config = dict(
    n_layer=9,
    d_model=384,
    n_head=6,
    n_kv_head=6,
    head_dim=64,
    d_mlp=1536,
    vocab_size=10683,
    activation='squared_relu',
    norm='rmsnorm',
    norm_place='pre',
    norm_eps=1e-05,
    positions='rope',
    rope_base=10000.0,
    rope_fraction=0.75,
    qk_norm=True,
    attn_scale=0.149,
    bias='none',
    tie_embeddings=False,
    parallel_block=False,
    extras=['capped logits'],
    init='normal',
    init_std_qkv=0.0221,
    init_std_o=0.0,
    init_std_up=0.0221,
    init_std_down=0.0,
    optimizer='muon_variant',
    lr=0.00234,
    beta1=0.95,
    weight_decay=0.07,
    lr_head=0.00571,
    warmup_steps=123,
    schedule='wsd',
    decay_fraction=0.568,
    decay_shape='linear',
    final_lr_fraction=0.0,
    batch_tokens=65536,
    seq_len=256,
    doc_mask=False,
    train_tokens=521100000,
    steps=7952,
    dataset='wikipedia_en',
)
MLP neurons of a small language model. Each row is named by its layer, matrix (up: input weights; down: output weights) and neuron, and shows model dimensions 256-383. Each number is 128 + 32 x the weight over its row's rms, rounded and kept within 0 to 255. Numbers have three digits each.
A block is one neuron, or neurons of one layer that tend to fire together. Before each block is what it responds to, as a language model described it from the Wikipedia text at the highest values.

Description: Critic-name affiliation links
L4.up1335:137102153174171185081134146130115170119098177169095159094150079137170124161085169108095157191089132143123121174175085125125079167123060100172118125170142164070139159140136074176105194148119107094083135088160093160176045052044111151126050173124145129095155078141135132113101128097177187162190145131163128169138138079099101149121154141160137082095113170143172096131169141089133131164081
L4.down1335:128123084105129171133188128094128184104119100144172063128056153170171161129150136108146135087118063118159110191132113130133117075119177136178093158079095169157106080174050070137091169180121165194123112052104116069208125133115112124167142179140099127173145097131165097138104143116098207089087095130165124083176065078104175197124105144145159143191158156113134115142158137171138094132106

Description: Start of explanatory insert
L3.up382:119131149117102075148185088105110110080092128110101116112208110123159162195174153086119172140188116100115116181079114120139118115159101149118085149113165141100116095110147186130174103133125114155152121134168133146137129153092144106114123147166137082063086080106106142150115124152129141165117175089113118136180101127108114124136194132145134124071173085104168129140096132111123119087116
L3.down382:157165185104096139133088140091157155130149140207186105086118166018110120193146132150169109146148062156072140149101111099132178109151073116121069188160142147140144098158100115116109130128077138140158098080158120058170090142061168138127183164148094085104098090150143129161116108147100095124124117132111072085192188149121150093151154167083107099102144133133109115161143124060141157097112
L3.up751:151093106144170171136140140149161144192126128134124163114168180109120133142111130116160116206109155139153177154156142128126182135152102175140122138097148138083158078098131047114144164140143134189117136111092153121186184116111120139072214077185106077089129185114193074140101137107146140113170156156117123101071111160040150128101128162127132115096137090172195098071108145134128149048098
L3.down751:129130099089103120118113170146097120095104091155168084158112106149115154087105080133093126086121109100085186120224117122197101068114120136153109112167136100177170095182147136124105164121119137125057120077090166111104152103119139176097116120129125100141125148111090103115015099080149134107128077135164103113124140131142105103176191116171099102170200146129106108111080173037164133149092
L3.up1264:133101137126186087177101146115103093078150149152149195135140162153136083169143156105091136151094138124115075134161128121141138069142186116127048164166131171113169110177109193160113143156117147093104131107132175121093139063130123105104117096108122097147163075137132122176048112170139098153143117143151206140164147134169116157107133122161111154194130133158173037054134137120171128057132
L3.down1264:117132139116098156117098169184146151130113094098178059166079073110134045102142116142166128115144186139114112109131192083139125165113104127109127138128046175110142151123128130170126077099100144138174095079128090126141105096119087123117123098180126104139126102164087174094117143136151125042096074111137114137140108093126134130154137122131115115101058097132076110078138109167133127085123
L3.up1287:111164092149123107110108085132142179074121096160092097148093146121150116165188149185151192147112151130143176191184117200124149117115151125069181118116161122113091082085176166135150140101139090109093143085141109137111172193048114099180098086120165102117132084089152139133115112181160132122157182120129096118167203164132119126136141126097078138101143147145193105079055159139087111128096
L3.down1287:164123130154120116137135117164106160117204092101113144206143191151115090124164078087110111134106111128125131148078106116156133123134192137141139112104097114108127072086119118135116174143119122149167170117124175142090120149108127123118084131066169094102122157104179121132159097153168146155171079147124161116169095188137155118177127078060085089121117207116182126108117097110141093177176

Description: Word-initial R in names
L4.up1185:174162172094161133122084120156175113146174087156135154120097152131142109103099139133111162133150098161085141173106135134103105133172116184107126142115143126137093193132086111135102092062055089139059120121154084146140093154143192164121108103129114099082091140072144119126135075169182136207127088144126104082165093075073116091139175120146153067117056139114116139118096156142143093149230
L4.down1185:142064172119134163151113047128116126100115086166181101156159096171138146157161158138127143156133093151177177174127099185134205159164116095147132147178137155134113157124115099099118161117148108175158155163140161134149071089115173157158147186155089127134107197094152112129151134111112082130136090094094049069136082148100096179165099070121116144094168126108162173167121119114169150175110

Description: Start of parenthetical notes
L6.up874:181165077143188158105184131121117164130158116101156124121162142165116141122122130068168125164073075121159153084159114146075107140111105126072101098119117094125132134128156127170100142073166049106151111132154154097116154154108136104207125166083200139190127154131111134147163126110099122150109046152165120121085116111156087103115163168161122150099127128116136084095126149117078150112136
L6.down874:162105090119147160137123083126154191154146055084071103132117084154107156169124103090108078148124094093146170087119162099144119149101195083182115101160113159153172149178118071191138142061113094152118144174131115167098118078132156191136141112146159115132118100196096127117109203163149135098145138141133090150122113164136109129186098130133116082123136138156126147107188134138162188062202
L6.up897:039183110125174147153126156115120148089110039147125153104181083134083122126117148157165134133102115129121102127184125119144135081117139112147192132139171141177131104098131186127143133139151134101123073146185117194139119150104153142149076108044168145194105100106108108151162149084129111138151098239173139156134102190034149142131133157090164126127083126096180130130130151106125147112110
L6.down897:114134178123128148164135082159094118122126126122142181101148131117111156148174160118168142123104140114156113119141123117134160025044111155175121112131125161079087130091108114154108185077126097117120095093147151163118073144118155099169140144122133083111134144145048184075100142133144115144144106084174169143133122134041075126085122137123140141108038118085127186132179156073101205067073
L6.up1080:182087149096111161100128187108141115053086137167115124151146126141086134142204196161133151063138081132082083108168137129139121177170155134128105066088142163135142157129103142119144119147136104113148117097135134096169123084096144108110065142151127141092160066102113168112128086181074116052090067115049160137093093157171115111080165099122102131086119114129121125159138189110138141165169
L6.down1080:145136058148174129086099128189131090093116126118154155070120161123140128059121126116123106132125133127146109128174200101097141081119083113185166189068091097180142143160118121182124112089142094141165185127176125169175142072163150141089158144189094106122088153125147124140122180133110125113138105150108122108138130111090116154082170103138086148134097114186099138108131122087111051185179
L6.up1503:163093158143107098145104182093152104093126109113135113088160114159125136130124165123054051160076114117139110196123095104142123097081108118086093100118097103145159102134144118129118140162109128143130131087147137189140169127132117148084084065196063106177162060090189084157089095178112090107189110154147131168129169159087152109151151132117121145092115120140185121101139184118103073103118
L6.down1503:173093124155124159124099123133153120154097106093062120155148126153131111144138155091110102091091042089079124133145118157124148178087166141130117108132120137105139132158095154101043061105091092194068187117144081176099116185104100139154092079097101175067158134128131127133125092163142134096087105129094155160098138153099159143168154117107182122111108162046138163172154141168138131109182

Description: Sentence-initial word fragments
L4.up451:184177146111157116144141123093149163151105128174143132137146143142114199138121180134087112171108098125129149128196134094121124123125176163084063113040183129159134132099165140117181135073126070147154121120141107123128121172104129096112107170177101142114157061126041098201122137121148136182160147119080143071134141148124096121091152107112130132142132197116129157102096135108127147105103
L4.down451:212115131175117148187082122121130104158179120167134115118126129109181133120187099158129141142104153161101165168113152069086165122114144121123096105119181141092147103166138092084103125193119090146137146113212127130133141105070163142125089092144133089135135087144150101132090142170184156102166091117048175129074171153152160118166175097119114089183163110101134128089113175117088139054122

Description: East Asian name syllables
L4.up854:122122177105139168101144162125087126123151073176143110148124176174121115098136114039143142144083132090097140174126069073120157098148178103129076126123121153091149090093115121127140129142056124137097131137103130149120117104099223139122124136129139146170123153064125091128137097182085210185068087145163059137098109090093119147200106126109104131139036120097171173146110146107102100114224
L4.down854:162150114129160146164078120088119124121112061090124084161179129152161156087148078089131128136123156158131141132156111128120168106108143129098136112124167150088114146078106139104090142134073121142091113126122124136162153080079116076102139139123120098125096197177041138132096053129123141148109076142146158097132113103159119115112100100167160124095140112115117082187095171120189106162125

Description: Before a named title or organization
L3.up413:105153081124147087171143113130167095117154147182095166089073090173139136105143132087154126083106121136127149133123136089154128112142117104097108109118197086176124093135151150131115150172155103168152140102129151131167119088144115146171129072160174104082160178124053140166143115167131133113094152106121062089113112136120102172143120214165107126180130135152137121147090148106118142109174
L3.down413:082129107116166158027106134137107131131132144134131134060134095078083084138180127162189147200120161145134163109140120133122149075109191114153150181142129106173177090136168171123146153169166153109122124113088057131130116141088139149104073212112135141112113119111044098087081150098186153168096137161144150138105108084094168182108166078160140193211125120145160126153161196061135133158109
L3.up805:090182122068156116083112135166118158065121110161157167126125095124151140140154104112093128056106177138169133181132114095130068095166090082102130133184162108099172094123161101123171208167134188132098120100092118078143114123083085151192117154055169178153099153134138177126087167134152169131170101126137057152133154147086130064128168128102089102083166188048106146085158092087111142091112
L3.down805:143140089089124116150132125097094131117096129120129193127159181117119147094150165172125061127090173097122159184100156123159168152144101148119105144131118128045145125127090124104140138062126115157094137152093102130066157109156106100091173151098133110164151129166135221117076150091133110139115111163151161128130111132133129098112121123090193160156094167106080160152147118144166110151146
L3.up1196:094171133113130145098088118165149137109154151172130159149047104125149095067139146076124126080077191127102131118191080144152158081108098097079200114070168078172143141170187160176133171146090122107131189151150115098107105090096136178144141105123123141127150158144134160115133114180087134110095092115152097111136144159117164210128142176150114133101113129131123122106183158145095128168134
L3.down1196:114195115117133144134111154097157128069145173135099131079081128093099060160109156187121091131178121112161103079113118150099120115173130175110132170130121134123139109128088138079125141148174124167094143192092138178069130116140123095075138183140132165123107097146095194138105071112170108145101121095178101092111121104153134117149180111124168166168104133101082165106170126086121152188148
L3.up1242:122116166096128192082126135111078205134123182172170149088153093156108115129151118159149085090139153026134157123209073139115118132094140150146056127094086159130129084167188156134138159129102125135113140128130132067106147100124159119084091085080120109112097163148094143127173110126173172147121090141071112093108116170106164103166108148159144149116144148189121105170157127108109129130149
L3.down1242:112115141129126176133149115114126093158154069110100087054098095109131095052141200114100074125129050106090111085115114139129132073087175148146118130123168156092154115122073126148110139099177132095187171143166072136120145086137154110164147143122132124096092114167069131179102140098178137120138167093160144133078129138122068144097161173096082171087112206146121131137179088085129164117115

Description: Media and organization names
L6.up274:125188164091137177157060089137153132112087112131117157185144107168155141146104128149128075172154161116141112098158142106146094100155059106128076118113122100085152162111145074145185125178149094143154148100153095142170123129111092157096137161091098161178131073111112137161175096161156177139104125148128166092126142167139196144112140166146160069020132132142135134137166144078117130147099
L6.down274:083156212134137129085089096046224133138098128125087168136099176108110126113173109160132125111141121182168128100102110161127125105124142111114180180156125169143099090112099128221139156132103122088116117129086093053128106062114102125065140109134148113108132136138178141135097129072057145096127090157130131149123113141102053129123136120190135127119109135145083147115147150185120139124118
L6.up703:130208116148097152147085150141148168166135124084164090142125144159161143173104108119158149160176143186165103164134148071069118134070063068090096115120113170115131121110103119108131135145132130154115143093122158165165076104085081154115133144073090093139130072135189101225203096146133106151043163167184141075103078124075129171081122135175138093045173188135125148146130119149151099135126
L6.down703:086184152167084170120146092125091189162126161144112134162074149168142180129150127165122120084108155121094106171150092158112121083128074099114107109098128156133144131112133111162109158194120162174122140153153065128104110126101112192151103136093138089164064103116132051126139116125108157109094124167132132149122166143107137191174161141157156109111169097080090084128151116190073133125153
L6.up1194:114178169101127174123118141139118175156094116066107125178116167123098194146153151121129163161115135126117141140137134096163109111112110070112152155104058107108161113094111132165082152119157184151111141102179147172098106070154086113142092073109157081109161063125151132150149040184125117147151106103162124104098143237104125106131066155157161174150162180161143166125138104187131148148102
L6.down1194:170187123094148094117171124090092062177122106114129102104131170202154178139169205129130108091133128107137131078153065161124131153119115122169137154178073141136138082144095095074129146118100100134158106152107153154110120169132130142092084112114102092131125167191134130129157197114077185119123133049120136166083184147156132131137135142124153179109109112140183128189157131132104103146121
L6.up1317:130149102149164116146129106127107125085140097126118123206142128076143168182106152077116091095170122154128159145128134071146107126132109109109123150100136091104149110124176073161120166198228161164117076153174080156163077137114107169111098149082079140146149137103117104107146133146169076106079165150154126079095191127118095140142136129171113074137153164107166069096181125150142103128128
L6.down1317:182141103185109175148116141094106128116077119090146093124113122044184202130191177066154110117138125154165085085167111164097109127135136140105135154079165141093069145169125096152169148157193126152124137160154082080111102154145139143203127156154097176114139078142143134141145137144139084158105139113215135158097155102163069182132084162157212169097164086114123134108121178091119119109059

Description: Media outlet names
L3.up157:137106121139142089092123123126138120127086098130099154096146081127144160132144154147140171094119141161090118150112097087098132113159095123106153079122163154134085101138122106146085181117143111175114151132147126113147110063075176192119108140165149080170157096104149159153129090186107116139147075141155132167110121119092072102129116145142177122110105131125100138115104130150177121112120
L3.down157:154139074137120156094119112155150216109128122117130113122142156110161137139149141125125160112132053090150139171126112161145192107104152098205130126099142070146150091200123063147144139133131115141156127113105148120194091113121146137145117186186092126141115103130118128150089153105103123119070118179163139100090045061178127141150114097154098141206092149137084102102092112107137124164138
L3.up330:172133216176108114128162127123096086136150084131139126068148129150222127135111127138163193104111152117131093155102101138154132155076086198146107122141177106120112159192132081127103115174152155141101171115125079194103117141133112118111145153119133162146160113151080109117161112182174108179140158105141068118054092127103153154125105135115202123099133111157128127132148163146144166177104
L3.down330:110120122128089108135151098081123155121091137103143122111102123171138166162112090202129122129126097102100098104076093156158103118121129095135204112083087110124153132182082103135086153158142144214129133061122110131094111163100156121126078180170090129119145140127142093127119109070073100161071095158175132139155158171118148117154081158167126146153120093115131167132147148176114121103175
L3.up947:146123156086153158094147101098102128114133151144059120112162147181151124139087158118075121149070090120131134057101115054131117179183140090127020126134119126143122119176125170155110155169082151047128143158176096132129102100103081129171088175152159150114123161154074203104179087165127114136161177112111119129135129116098103138138147101169081070111161118111092121141143149120112141167124
L3.down947:131178049127136182144150112127099115126062135111162085141131159144143115148192139137102129134094061118083095143067103115099156121145109129194072147091129097085082116162156087122139139060164122151115100126181102075148128111113170162138068166156106123177053122125084151075161127157140094110165139123163135125133138154128097174072119155195105127129037188184068122149130108086147119198171
L3.up1514:116118189139118152137152129137125166137147127114124193078102133191130180141177155163168074157191131175133116121157136122157142080106096108130143157156111072177132141125147092108090132154148129164126153102126112124117140183151159069117161099083118104119088097163153149138153068091148080187134115078094204113128165087164126171117168157131090106144108143176136144152142128080089153123168
L3.down1514:133171118140138120122135081104105154079101138115129082077107144144133131093186153181111122127166122135133131141068200148098135076179091121118128140132126125141165127145118163114127099161146087145173141118101169119155142158118148111165092139143128181127117137164118140137083123144131053106090147180116137170115135079119138123162090159077134094118144092081062157116179145127216186146130

Description: Before years, counts or titles
L6.up22:121103126114163171048126073131120136079101095106103121144154097103143153093150174121122118139075133089138111099126155149107063157165143087132161143122187105112108144122150120111141123162156142149144155131130097073144162099155155135108140158125180198127079128094144126196116101109160157126141075172135139141112088149082119130135095169158079133184147142088192132144114145064112113092086
L6.down22:142101113155105178129142158173141143160126128091125115166117161147142089097126094178139137107175195152116132104140062128137132064116164152073031140051117080135129197131121115055190154104128140139099153178102090115141152174091129093165160110114137130125151087122157145089147181127061118069146156078168164152166103104099140104165043109127183122125138157136096145120157092164117109109170
L6.up758:110161190137159162147108105179184116100109131111066118112130100130126119105121140173146077110085110116104108142133182145101095108153061072111143130137175083109064100176109082111172112205150177126099163135183134092183046085094156125157092152118170111124132079156103135132064098158157077137133091169116190121125150131084109113063125108124179140115136151114115093102150123109137107116104
L6.down758:159096120128116132123081129095125086142131151164165096101108155152131120095101164132136102127147194208147081086119127139106127155154133122150090062108095116164105126190128093075118110094078135094064093111145123165063140144136119106109206125103089124119123109120100131165155135092148164157084169137089109136152112115166117101142100081121115155162129097105126149120085110116154077091130
L6.up989:141155140105097186187105117149123161116101096145087129125088145172164075163128093163136120203134146130106096129063100174128104095106160146155142126170130081121108160103114145106151191161132126186097083069091129105147140111166113178165189120147106078187133106149178128142157122093113178072063077120137160161164064143112183163134123111206142124124150101123155089115110157108088167121147
L6.down989:099084100171143147105072176154133142143093151089129106053104147176136195127123112124145109147076151195156123072120115051149152139166129141120137157169142167106126137117092117174158153131160183103138184098158088101121065089183158131130111107105119113092106134154075145144140133120124138134132096089149150101129140094116129187167092091128118159122118127132139121151156208093123137080169
L6.up1439:101156148121128147127109106113097103126097140120135154122108137117084130141113126140147135098152127116139124085134152151118175139097127111116165160128114155095132131168177139121105116148169149142121109147087100127087153029145110160197129142092052117165195150147125072099121070134160115095147119122161084141130137154126103114106069063168121153108092119087090107138142150126123139118134
L6.down1439:188156134200162161093165101157140109127118176114158074146145136102150119109147176035111063121142116178080150143107097205081120137035139149137093089099150081141049159182140189108161129150117199023086095180070101078097115119129158111099060150142144109181085037143153106126044188121085133172124114148076148121136098101126076122083100168144088160162133113175132118087136157117122140108140

Description: Language and alternate-name glosses
L6.up495:125113114135165083188147131114137132150149096097177104128112143095183039103189103107107134182091147168103128131144109095107197077118096081125179112149088090164179164128165126101158121118100111143129054076155107138126097192157173176170118160112160141154090117073173105188094122140088165158113165132128067122107132102104145125104134142081125084081132190090096099133118145099149053147090
L6.down495:157126118134108108128132109132158113145163085123143153121155153115126135073132148149172150156124156108125132130177136101102120119167070176110177124110116167133120046095158084108150099153104216074133126149156156078150087135144141118115192167154103025085092158098114123128098080093099080137141087088117101113151150124120112092100097119147142079135141190109120109154159180115135086113189
L6.up776:124138047138157157154103153176078118185153070120130107138138157179096146088122139122077141157101153147049088130189205138102182120068131169147135108114172134120118161142181089148127203171104117125159082085161137150081101167098113140116074057115116153172203100091136117140124116235119136112125181151123207149140149126151184086104140083076106166092130201119130095117113133097153133078124
L6.down776:115120099104138136100157129147078166124108126172090154063143067097113108107204117113103105146094255099127179091140096205147117140166149141121127086110118136170097123149107139134123163101142112127081148166125174141153156123113153129147089164186150077122188063142064066074103064146146055130086150096163132123127134149114120110120164062142128175097164151168123151143138063182103158095117
L6.up893:139112133131129088144154126101134103128129169105076086114139218094126153116116090131094120113142127134129110089128103140166149095167084144132124128089142104103130109122115156094106148105110210116057097155168212124173105090051169127164127127141106195094098147125147128142140084144108133145106054198141142138160135076135153100195150114132178098152055147094163147108136085084131086074115
L6.down893:125117153091103143150134131070135178113158123096168151155087182139129086091103098119111106143150177167077144110169150118118092087102134162112131104168219151138118104064107124096141127118056126109114141174096132068113148120071145091132122163099118126140134159102122101151130107101145095096153065146153188136106097103168151109098121134119148068128113160097187186104113119050154083134220
L6.up1514:131159151072154101084127115157110080167184149071084072089156188129062143145164079158104110133139080132090131122115138159121089099142112178101161086101140136180139169105165175153112142124128147128131080097169183130169122104143156168125110120138120183217157194106096172131145112174078135147150150152140198128180137116099120069093181082104158116095086155092169050130121134100146143103109
L6.down1514:148105120118127116145170098136141161073132144104105129091093106110114158098161054091115141139133147059083108168141133145114103144097101139139083104153069125166146132170217149096118116157102100134139066234172101134140166100071153161126087212135163178164122157129110123153157127152133169161124163090147099140084112149112124148118171079158166180107111064119145107135146118043135082155248

Description: Before an upcoming title
L4.up534:161109178111128122088109110161151129133089122167101153057158142074107099123067164104109080134147128150091042039190179124134119128104094083082180147055178108141102153106145172154143124186133168116110131102108145124145129105153103111100129126120198160142104139132095133136142116133113147130125145126087054125111157143132115106109144172120102123103126165133133108062139161129151116142085
L4.down534:127157093217111166158137120070099111143139159134158106137103157164142133125180143206135114132100172116115113090068079148071132107155148155116160159136086122150106090133093115056185130136123056132099124146096149119149133102137117181120103109116171106129098154161168157076136136129110129089148138150182125182143147050144130145129171144136117094123106095098090127136115126132115164119212

Description: Word-initial R fragment
L6.up189:177135182090148149133156119138128135160094110129139118100136110132190136084131079118117139159141150105093115145182120110101108148143135111123052102067124086074066082115095183172122125111097157095082170109126084049130137085083108087163154143130115091110170162151145126136097182124190114107104124110154115111156138129102131170068129151207119092134150178076119117071140153085155146141182
L6.down189:126087149109095103094111067116169115085123109146130085127148137161127116137093180193143147146103179082128110144106131102075157120163146146116139121157140121149167034093178121079093153151097154152155117151090143119148188065160144164125093202111123168126092145142171133124126125124147140096127065141101073091180122127125183141132107085182076145128131165146159150109117143151148171148135
L6.up791:143110087155147060151106061099135123133170109086130101069124067170139131106127094107150080133115142078155105127126110157178129124148056115151158109078139072130125091041176165061199090129105144153092165151157118111124092137131093105136135141149138061160063128156174094169150110129145092124106148092120129143122108131059132097110143094149150185106133109139234112131105114149108062119112
L6.down791:101100123115122255128055054146107173183125143185135104129088104209186119162099139142123149147148142124140086184193176199167154078105142088133129094107152146081154098145129147154114087069107175101090110106151133161110108130158119114165124082119126108164118126082085126128106150121153137087167056088083128150122133119147102152072144119154154097117153164082166139149130134105141135144132
L6.up852:094127144142169164121190144129108146146086128124145109156153170203091018145176125113175133115138170136108155152121146160123130127102162092165094103085099118168100089088112148160175090129141140117124103133095112125145118114138118165108149132104053136102149165109150155137109114109153092132188109082132081149113066095079135172103169157097142112030175083180128167112149128122140159183109
L6.down852:088149078093119125179130125129147068164179146140145116150106132151125086074150144149128123126199101056109095044128141114102114143114153124119186181123117113126119169114105197135162130091129172106154134125135104108125097164092135151173094165178101157112119102147117065142119096083107147092119119139114156103166124099123144136060100157160048137175135139161076148162148151090167174184124
L6.up1216:101117083147205145132137142124105059144142082167098170166138133167126067163178092109135086105122152144073136114104071091129116132195109147104122148148171081177120065055090157130129124136048089113118189104157090093116135101110129163146134112143110059117154152086095124086151106135190179131125131130084109148115124131134152142121099105135109109107125122087142099127109104121122115159125
L6.down1216:181122128131168113162120103149150144094162115151174111054158103173175095111135157114126148079161102073120161166104120199157086175173119109155133098149137087118139178087099124147047077105128148128191109156077102165125134057146083141124127153089102132134110201086134129156130127177111102145123148200093099062138064116136114133120135102095094114116116124110134120144069105169164216130156